python train.py --n_layer=9 --head_dim=64 --d_mlp=640 --init_std_qkv=0.0395 --init_std_down=0.0093 --init_out_by_depth=true --lr=0.00206 --grad_clip=1.0 --batch_tokens=16384 --seq_len=512 --train_tokens=137800000
MLP neurons of a small language model. Each row is named by its layer, matrix (up: input weights; down: output weights) and neuron, and shows model dimensions 0-95. Each number is 128 + 32 x the weight over its row's rms, rounded and kept within 0 to 255. Numbers have three digits each.
After each neuron's rows, "fires on" lists the tokens most often at its 100 highest values on Wikipedia text that the model never trained on; "fires before" lists the tokens most often just after its 100 highest values on Wikipedia text that the model never trained on.

L5.up494:119109123110155113110111115158115121135124084103083188125138124141163129176131146075141163062142115207151111108084090140114149146052136132197059149139101143087142094105107112109091136165183183177100160098094119105120110147076119118144133113130106177109134200092158066144146156111119104199
L5.down494:111149133105149125122093138167061104193157129144135098130104125089105132147109127103171163130079104121140134149133006134169161104093121147139238107153099147135098133108131205138158126176127141113134099103135115169148153111183070144177135109111047082152185065146151163134075121110116116103
fires on: " |", "|", "\n", ":"
fires before: "-", "\n", " ESPN", " W"

L3.up176:070105086070107135074089127163176104103114095163106151148159133156087142116103158125119122090122173168103138107105093107136123125129095165086164142135091113139181124089107132167135142109158135030125134185095083171151090140163145151109137074108094122081123124126204116151124104156166145191
L3.down176:131124139153094112147141149107147114136193138129161159126142104098114189096116117144129139183116121167146140147156078066129136141121190085148164109127095141172130149074163128113165156124124088103115105218142080117110108045105125135117171109150142110162086110129118119172103111162106126136
fires on: " =", " Australia", "="
fires before: "=", "\n\n"

L5.up271:144126118137162126120119149189171187142076178152109126083108092110100180141108103100079101075131086138134144149140161169121144160137145072084090139188173141147109089164123136086142136072177111126046114133152093096127053146152134140109153128077117083152107217155121143125092109122106119124
L5.down271:152155139150119100128091182111101127176131096133114126161087141148173084039165107084122164114103120134158139202128127142129067158112062105141138116136173132151179141094131155134106161169110129126107145169161116160195093153136141121098071022151124152154160131167145096121122137129163110182
fires on: "p", "H", "ap", "be"
fires before: ",", " |", "/", "T"

L3.up97:117056158132101150122157145164154107119153144111139122132171111198171141124196078185126149111098137207161088167144156146143124145098157184155097104127074133095057108107102072129155158173124159104107132139120155123089144129128093114077141131108154104094141136061117123110139106161104150174
L3.down97:145173116121115148130121076113134115118107153113136056109097089106130082099103136073179184206129129134147099093079160147104121080102138101116164139156117099155116135158206148134112134120074140065111188130162114156106156084185165177174101115090113072134176148164138123170139050088121124119
fires on: "="
fires before: "="

L3.up99:187113124092139081118070143105179116147152112139107119096136106112154142101139131161181126170055150074129157109113170074127112115111089118142133131146121118124144082219132124127175113145107099193125067133165096179182155122107139157094151125113112075140087129111169198103139133164152119142
L3.down99:195133175110099131159101091123114133125149173167119113111138151075111130118104137178188127129095108075136183115108184102085173119122126159120125170167132155180176142078143127140172066129122189130119168135070145129093147174131174127127116125134061139124139130136150045151094144124161081112
fires on: "-", "{", "|", " rec"
fires before: "|", "-", "2", "\n"

L3.up464:123084131095064143131130144091119155178192121133137160135169141175096152108141192102118115142069164142121157110046128175102098123106115209139144091124138110124130134100073073145146138058109151068129169125142121168107161127157132149087150112130130063117154127118139137142120106180195174135
L3.down464:110090103156175123185162149104110128232155054158114137120155118176132150093136113064165150109126126105151068135112136080110171142152105111166099125149148181138178135179110116111119106076118087144116144124116110113147100161110179099133034148146112097117189146115141154164146198121119179186
fires on: ".", " =", ";"
fires before: "\n\n", " The", " She", " It", " In", " He"

L3.up292:084163108153136104080191181152132172118143127136078142110110127188120144135150105097121121019125131116137170148135114092108151182116132094126131143130112071123163138165124126140151093125192164177111175114154143157124084105102126213106154102137128136096096127056175099180133094107142159119
L3.down292:164171026189131133135167089135142163148162141127162158147188072175154151093103176166100118157181173100161134171148161136090177063122169143062119136135138147097060092166158106128130088105092137150096103164110145085159139117104108047103148150127106184141115136125059128169106143096112089122
fires on: " (", ")", " /"
fires before: "\n", " (", "0", "2"

L3.up429:148154137118076131123137113148163091089117104129103114118097127121169094103157141141115135091159099143129096135094123207109145104086170149094088175126238113118125154151165134119151135091171167168046124123115033194138104134170140111123132145112136123145127175165103069114076135189103167139
L3.down429:141153148140080096172109119218129101089118144138118096154124082163102099106036154134152159237131125144150099124097154102110168147129144104088114108169142147184167117087125102136147126074085154072116102174116082115084149129187156119124153106155123072087110119150085077171132176178094079176
fires on: "  "
fires before: "|"

L3.up596:133086154121126161135130064189151103157167122099134115116158180166106107123180183121091090131168165124100167122085116122098217127119108148104117173122136099139131096113105144077045128151179180098113138100103056144109156149105097158125151118150113159134059167127098085108085147146132145183
L3.down596:132138152054168148165164136120113123088156110083148141112141084129131172153119078129075150129113085144143172163083106165143095068111169122181088128063085102060141101191080147157107152157147146128111134096170127141188085115115155126139132064098131146175104146131133109080163109125161129116
fires on: "\n"
fires before: "|", "-"

L3.up158:130106150125173141123160144188166100126120105087116136141161162194224143100185092155120158115067108145126114201091134114118128166087183130151109085095134116094089054103108055086173185126113170114100100099144109091106153103099134171132110090148117148133132090109140113070158161120132142147
L3.down158:128206158145142140149096108127112113128073117131151072119118136091165125198025129114108154166124094139100087117181131165139084132110124109126158090166121107166127097106140140115104093139150126135103146196168150108166149172194117183114095103123091129097137150163076110144115113041090163082
fires on: "=", " an", " the", " The"
fires before: "=", " song"

L5.up377:095101096124130147115106055116119173166127167116124143122113138116104113094136144147075124117149158135072138111019156135079150100082089085111142150116146127150171111186155079152130118108123137104110120125092097090161168134189183158159164156140125099154109111173126121092156139141127107140
L5.down377:086072138150157107132111072140118086143076089126130089157082107104201142165159116117139075171121101126172126077149073102103101132194130159119098145073133136180115109116212156157077137132124142135136102168106079145107115110133112159123174153123138125114115102242107190143177086140138117119
fires on: "="
fires before: "="

L5.up505:116115162122109105127153129174114165134149143120100112130122155087134128087172150167103141084087134096125167101114099145138139106105158123123085156152107080123158148222146166086152150161154166167125202116155103182155093087191173143161148159117107151140140117100149104150042129165070140150
L5.down505:151150156101183079156107135119127168135065108177126121101137128154068078161124100228141089179056117100111189117106153171062135107124153133109114094151073156173115111114129105097152105168141143091179147105081133127094082111146136175146110172148080164162143125160177136081134135128207111138
fires on: ")", " ft", ","
fires before: " |", "\n", ",", "}"

L5.up7:122166141160140124160158089107128154160102137126118157105112168063179110036174155126112071172103116137102092144079157173126185129101108125127045086113093130145108166105139144166140105098130147126102151115130051095146138116158079142166153178133144150169138095096127085125095145127106204145
L5.down7:126101086116158147129104137141085149189070119115115103117133120109136166184154127099130145101081085143131131124175112115130138069156122133155171154123063134121130061106143133113132201158173096136169100099120192189174153120084118094108106115146116145149127138141123243172134134096086141167
fires on: "-", " She", " not"
fires before: "-", "et", " play", " |"

L3.up378:155156095095156122135173114173161118139193168108120114103132130113150100177146147085101154101139139109151176129132091177135107099116093131082146071120186094129123055168137185130109125104147121101077108083177114079122122113111127180124140132119138145099076148081130140113144070096060159170
L3.down378:128181146120142148165149167080105111070152109109054096158133144123152139111138106140157135158103119123112140009099185162162165105120150160207133141147148161146167160084146128166128129115122138137091102189116120137171156149103119153108139121158112198109106035121112072113140111117131149126
fires on: "\n", " ;"
fires before: "-", "|"

L5.up244:117044102109109145124105180115158128147148086106141177133215130120094225114160070143084156129082158203115124159072135100148090119124166138169153168164106079073157116146140108161152147074124135107113114164097113136106137138130100113112138084138079112106107128133136099143138169134140127132
L5.down244:130138087116162133155119123094106122133190079113183109155118167111150152117157121101140111119199122178150176074129126139112170142054121107156208143099103158104156098124134140178108181150120116090215088176090143131129148097105132081133006121147129191117120140164090120175098105146104132174
fires on: "=", "."
fires before: "\n", "\n\n"

L5.up33:089200096147114128186130138108104098154055171101143134119119159135103115091137088175159115106147092085148088144101090155103138138145145105158111119153114121117104097129081151141085140143160139144081149115071084096095168175145127129174172187103124153101116111113107104150189114123087219113
L5.down33:167089111166108158124134061125140123097157143060101110134165115156170151159130129067149117080067128129156170071093140139105115148113162122127130131148072146210067131150078084103186153112068071146167113143138220130146179084151156125128099117098134101140165132211133134102102142138144094135
fires on: "-"
fires before: "-"

L5.up485:149187071158121119120180137120110125114107142134063124129129109105138157073158105134095156070102161114124112157086114159108127149105177095108140116131138081138161100166121162107138145114154155176038173120135062099104135152104148143152137149126071149109097139123120053136149142131139154141
L5.down485:135158149194119133148125136176067118162066121120107134165140158126149168134113073118181175099121147149187131118125129187060101115171085086136116084159124139139054140092131154115120150154114156171122135187131115058143153102121114181163179148116122120152070125124098144140153105139162122094
fires on: "-"
fires before: "-"

L3.up610:121154146116104169105156138141142183084166195132057148117089142159165094136160189169117163097091194127132134110115108136118132124117148172028159167111144107143128128152112157119126104090131165148129131146141120157089125123077135116090132133085088065139045147125120100127125097116173129195
L3.down610:142144150096116199164143123133132152131143093154083134130191135084104116105120153105113176180148173154151130115097140128122127088137095143126126127156131122088199149111126162082130129102100100147231164101111104142079134140106136147092016116142111037092102112158149136152124094137091127110
fires on: "\n", ")"
fires before: "-", ":", "\n", " ("

L5.up591:071102100109186156102151134212112157123152117165114192086141146121099217159117142191143131108100170127047116098105127139166123123141160104192110175140110104075160141148093084157152145160057158112133136164110086103202111124090101145120136146125090092104096210104114119148140106159157120119
L5.down591:136116156131139179137120117136146124177089153110123137110121124169116179135138123132130124099130117103123138114199160120106118118154114133165193168137105134099218091103123127150165119082197153105159141074090127113175081114072092121174116090196074179065075136180087130106153131168120185157
fires on: "."
fires before: "\n\n", " The", " It"

L5.up77:135147118087152138148056128094108150117157112100108122138113085137100130114159182104120169090146122128120117108122130114084141197086143121132164071147151136144147108159132173136155177101151098112078119098090088108104180154147146093172183145073121116167124149080134145153156163145125144163
L5.down77:086123098175145139131121143173178128115113124134155123110124107104087139138128117116169121112190096054151135098103116166118154174127103095117151118170106176148162164137145178133104085181123132143087159094143114143112108089182099142095073161142101177069135154169108090125139118122111084055
fires on: "|", "iv", "V", "J"
fires before: "-", "\n"

L3.up2:104065113086107155115186144134162115222101166130044136114103139204117148104082102106129165099132155155139152152088117114146128205155098162084154176098112134093127122128097060134135146107107182087118155128148135090095073165152135163110118104115141129073097096139120102145096103142121139186
L3.down2:144109145070096102151129121146148115125121101129134168159168155103088138106131178151122193161132129176157150082118157134142114124159177142184168097114046172099156074122164124075149137085088185120123094169139141140090075139111149133136155122146129127117145179089109067170136047150080097173
fires on: "=", " at", " during", " on", " in", " after"
fires before: " the", "=", "\n"

L5.up381:114092129115107192128067098122156114100126164089121137088144168205078097111109136131139160127132155190102089120101170118163124110134113115082177171148151106112092102141108122151157159071097155059150123159138139080129165147148188092063126167109120068132109127100130135186122137157042116170
L5.down381:113147127150155164159169151147104110097143142153140085137094072095109140124171140112095142128096072121113139111083105132092159155160196071170077138158149167068189113105105123133089104163137117143157183092117135126114120149129075165152000148112169120118150112090146081145145112104152090113
fires on: "=", " of"
fires before: "=", "\n", "\n\n", ".", "s"

L5.up482:082108132151080159122127148150165152162113060092120165118168150085069121064185114190122129111145101160123139139063171150140119175152071130138081185116163118153117151099082162103157142114191179100094222165122103150112127112193070119123124190133107169124086129117131105095129127136091141117
L5.down482:123117102168068139130109147185077139140150093171123128202132123096104117090174107167119131101087152133181083157113123074105110113172128169105137145165116164146097163100107068172167138123188094103126166138139143087117125058115070116113142139159073194193076143150152221117103106081088104130
fires on: "-", " age"
fires before: "-", " of"

L5.up284:151079118134118139098135131138108091159142197128126118133161129196134128131162120074179170101112155108121225120072102134137142156060160114133128167124093108104111104213170147062109089100125127194145115124142125158123102097103167118127161117089081073108082241144144102109083110091166111149
L5.down284:130074123146099167175088136094117115128113177117094089142104134144087137155048057119106090219145075100132137146112153098143136163179125102155136147145146168150131153113126126145109113119119107178152141102133159120218177156104091145123085112081149174152139119141145168185126109037158108127
fires on: "|"
fires before: "-", "\n", "."

L5.up289:119096096116118124113148164080145148182142097110129171147133085152098152131139174108035135035164144128127065069081144106103147163105110180100155118152150114143154115171143169162091090131058150107121145159124097112127133163152087110135153125113134100073151101121196105133108172112155167167
L5.down289:087119099142150139093129128152102123121142141140182138089149141142091174179171129187066113125084116155097152132185156092148108208117153166070084130124102106126109149143161122141107157157138137119129099160077149152162183163078072099121165134172065151138101125112152103068066115139095095154
fires on: " =", " a", " is", "\n\n", " an", " first"
fires before: "\n\n", " a", " an", " place"

L3.up556:128137063132114110105178151101169134170196191133141123121129146130204158086168112125089080143117199089138189163091126113136175092116155127091092103115172152133160095138145123115145110130112146141149090072125064189123163166060147119129126140137141160176149176075118135144122069133137161108
L3.down556:132183105137172136136105127147047150121079087165173165168129066107159142196132139175137121164194095163132121117166130183106097118127145084106126082104123119169113126135146151191105109131085105125135188121113174094123110112212049148141142107121059152097138073152119078121138117032097168128
fires on: " 2", " 3", " ", " $", " 1"
fires before: " |", "q", ",", " million"

L3.up402:126071099096154131085155149127154151144148131145119114115142133140167130103131110139109084109124125112046126063158162106151138140101078198132077127113123079153173180191114136146142127097083154156122174125133133143174151053161131107107146150111107108149117186098089115138079208113138180125
L3.down402:135109161183148134121131107151133143123152128153178165137151046114128085155111079194165115143148055126154097093205159114136111176140160113203081068110163208124094153118090156107110124120126100102157126117120162092153116138153097118163099153147131148114131108118059131087129191060052153107
fires on: ")"
fires before: " |", ";", ",", ".", " and", ")"

L3.up313:139110089168123115115128153179139152137139138113141137167158146195198148105157122121106126137067140077123127180098142168125174118143121139137100108112111156085091072138104053077158133140135218144093127091079110112114112147136135091135116121131137100134146161129095130098093169153119119142
L3.down313:161161188113113130128132103171094128110107094151178052118104084081119101186092067121162128094138112174118109124170134112132114106085126115158125125166082144193119161126153213105111117160111107162168154227172158114133142076170129184132140131088117186111087123164119140138162079081069157089
fires on: "=", ":", " in", " a"
fires before: "=", " Ha"

L3.up406:121074135078118145116133112150162176116177137142135188100153134198121135102120167167083125110128129125122145108114097094112176125114108121127109162166133096137168145118101096129099186107110181047139152147116058188235139127085118114124133109116081093087116163113135121153137128147156161142
L3.down406:145139156093126157155139135143073161160139131091106138130105137136097175138136173169117116102132132084131145119134149141112159123149154072185178177066142048121232112128150087143142115082160154134136138120138086104115133101126093148104028136144119145097129082165158119179119118089150185140
fires on: "."
fires before: "\n\n", " The", " In", " A"

L3.up588:099119171093142125054110145145157138103130133106117130101121161142128125119137159147107139043132136144132140102088106160126152128140145106113139186113088121150141183169030142122077100097175162075123117104159143140104108089132185155157107129118082150101136093131135097165096118131112131135
L3.down588:148097122161142126150084126151071211160234068104127159151123068181114120177124143110136097158106185086147166171151155107115094141171124167145133090121135166119112109115116099175126034116124111115064120118112168146150124100128078104100134173106117161118149103175134114096060138151152061140
fires on: "\n", ";", "\n ", " |"
fires before: "-", " |", "|", " -"

L5.up475:104119128072134119082065101125176126193094152091137160096090100160131169088073115150095116114163164116096136110038102140108141112111094158122089124167128128143183089204083139143125119136123198181113100114129032138167117139156178127136119142108143113110145151164141117148103087143141158216
L5.down475:136120103156156065138076091121129151120103108163130121133117135136156146149097141114133155145075139201110139123147113101183071132125187159108156177086076181131055097136114112141135092127095131093132050176144125132123129098092151124122135082156093133104181133163151152143147165165141073133
fires on: "=", " ="
fires before: "=", "\n\n", "\n"

L5.up228:137074143129110123128138112142173178109157126123095189139131102151179095114119080161132095139096135103118086116083116173082166115079147151065156054150115164109108095170107099112135136120131162141080134125166133151090168171160155072130124124115065103179140172140071133098162164141081214105
L5.down228:129156154124125129132116118100062113156099191104194058121134145138117147158141072103129135145087121161059176121158162134128153119148104125142112143059129097184097112103111084102124073129143149074129086163129197181155094090116101212166081124119098157098106154093140116153126114077185141120
fires on: " =", "s", "ng", "t"
fires before: "=", " the", " and"

L5.up340:127164144121076102135116123179169116107095157142107114134134168086141116082162101137066124118148131132107131167119169148159169098099118139142075159116217096119132201107138114080071161157115189139080131122106065111168141140155179096157127173128112157087141115149141034109095116117102152148
L5.down340:138098125153107097101131152216127097160143148134136135155102146135133105084086112116111138160114166083168170109133220113138119115147154084101103093122090160188193151132148118118096148135133148159114089151116061150120111128144139138144138175182186172092020128104126076137117064187116089139
fires on: "  "
fires before: "|"

L3.up365:099024101101129153085122110166182142170180195085095136105134150207126158153123125114126119119141185154141185134085115109114157100109132135069168152103100144103150076145120090146114111129121186084113094106119160187104157148115187123116124095145106080110098163124108118127113118146169127150
L3.down365:146073130143126169161139090184130098120060122142072121119105098115101084136130111115115139123166114173064140141087174106132097112145116148145156209081108075125245098179121147098145148149150142140122120109139095118157161088157137144126147140127154153091069127154110085123140097118136116144
fires on: "="
fires before: "="

L5.up234:104144095098174124132174123140163156147097172138128160120096193109094091068147105116092074170160137064117105151098129170116156137110113119113122137138148089136119166128083163167067127146204155148064181095131003125132162170109088122160152180126158148144153111102086073158084120125119205085
L5.down234:113132125150134159155101185122114160160137151124119122085127091150158165205174127125091141079080083121179150078133141137122200162121136140165103120141107156109117098123097090106095161149111091096204097140068206089139136122102120139087135084135122144085082144091196142111101157098151114158
fires on: " 2", " 3", " 4", " 5", "-"
fires before: " |", "-", ":", "1", "–"

L5.up581:139176176067089142102130136078172142198163191097114088104105134203187107130110172149092148123105102102163149161115157167145196152140112169078156101110166106134049127149106131117136159106150107120150148139153150118144148158086086129064128143084135110166117107111137145145145116065060199126
L5.down581:162119164134131143106096145118090098067095101138125159159128112157050118214130088156156124124052106158182118165139094151108062069098143103167142120149103165106134128136092164152151150182081043127117125078141128108064127127156142095164094115166131128164127075136136140123212124131150125118
fires on: "'", "ld", " Roll"
fires before: "s", "er", " |", "\n"

L5.up577:125048098145138151100156094141143121105162148081072126154146143157103140102145106098140110154087190090107109146031165171126112100130124144140188137116093093126134106179127098108146149087137157113099146134186148128118062128203123082093111144166086092176150182110083111112108082171157141127
L5.down577:196140183154174171137152148061118140113076133135139084085106116146140087178069033148208087155124105118132088129131115129113109118121133081084130153114109098173165154105101147070146099113117076127169137112178186112173139079117120163097140098090114136135114147163104146135145125097170124116
fires on: "°", "=", "–", " where", "″"
fires before: "N", "°", "=", "E", "W"

L3.up356:137172109090161141080139105175135109129172145154105150115098138168120131125165129091155235099127153138149106091079123174113103146058184183104195142106081128162119149172096164164119095171109137088104086098171129150122096100132147144145163084103131085122110107083107093154150064121160116159
L3.down356:158218094135151126142120111142067150132190147118135188130149112174074122088129108119114100135102189068173141106133135118155146149153157157139106072142089176156105149111146126175100080104076182133089109198110109148176135163114096090106168126129200154103186158113121093140162092149103109162
fires on: "\n", " Wi", " ;", "″"
fires before: "-"

L5.up6:134091171093116145119191065165175157129114154094080127096114157196153121121153078127127117134085153178085140120043093104094141123096112165093172118127112135130141099118096111134151154136161192097100116128153104104091208132200155175127135124123104112146107120088125118044098102112091159119
L5.down6:121150198153183138129127092113128070118111197157083081114117134110102144146138123131103199145129096162077132163093121183109145075161124128087161141041106100182179098136114135140148129133113152143154141148215091096176152114135101216068099131142081095107098095150118146124148093119130166087
fires on: "=", "\n\n"
fires before: "="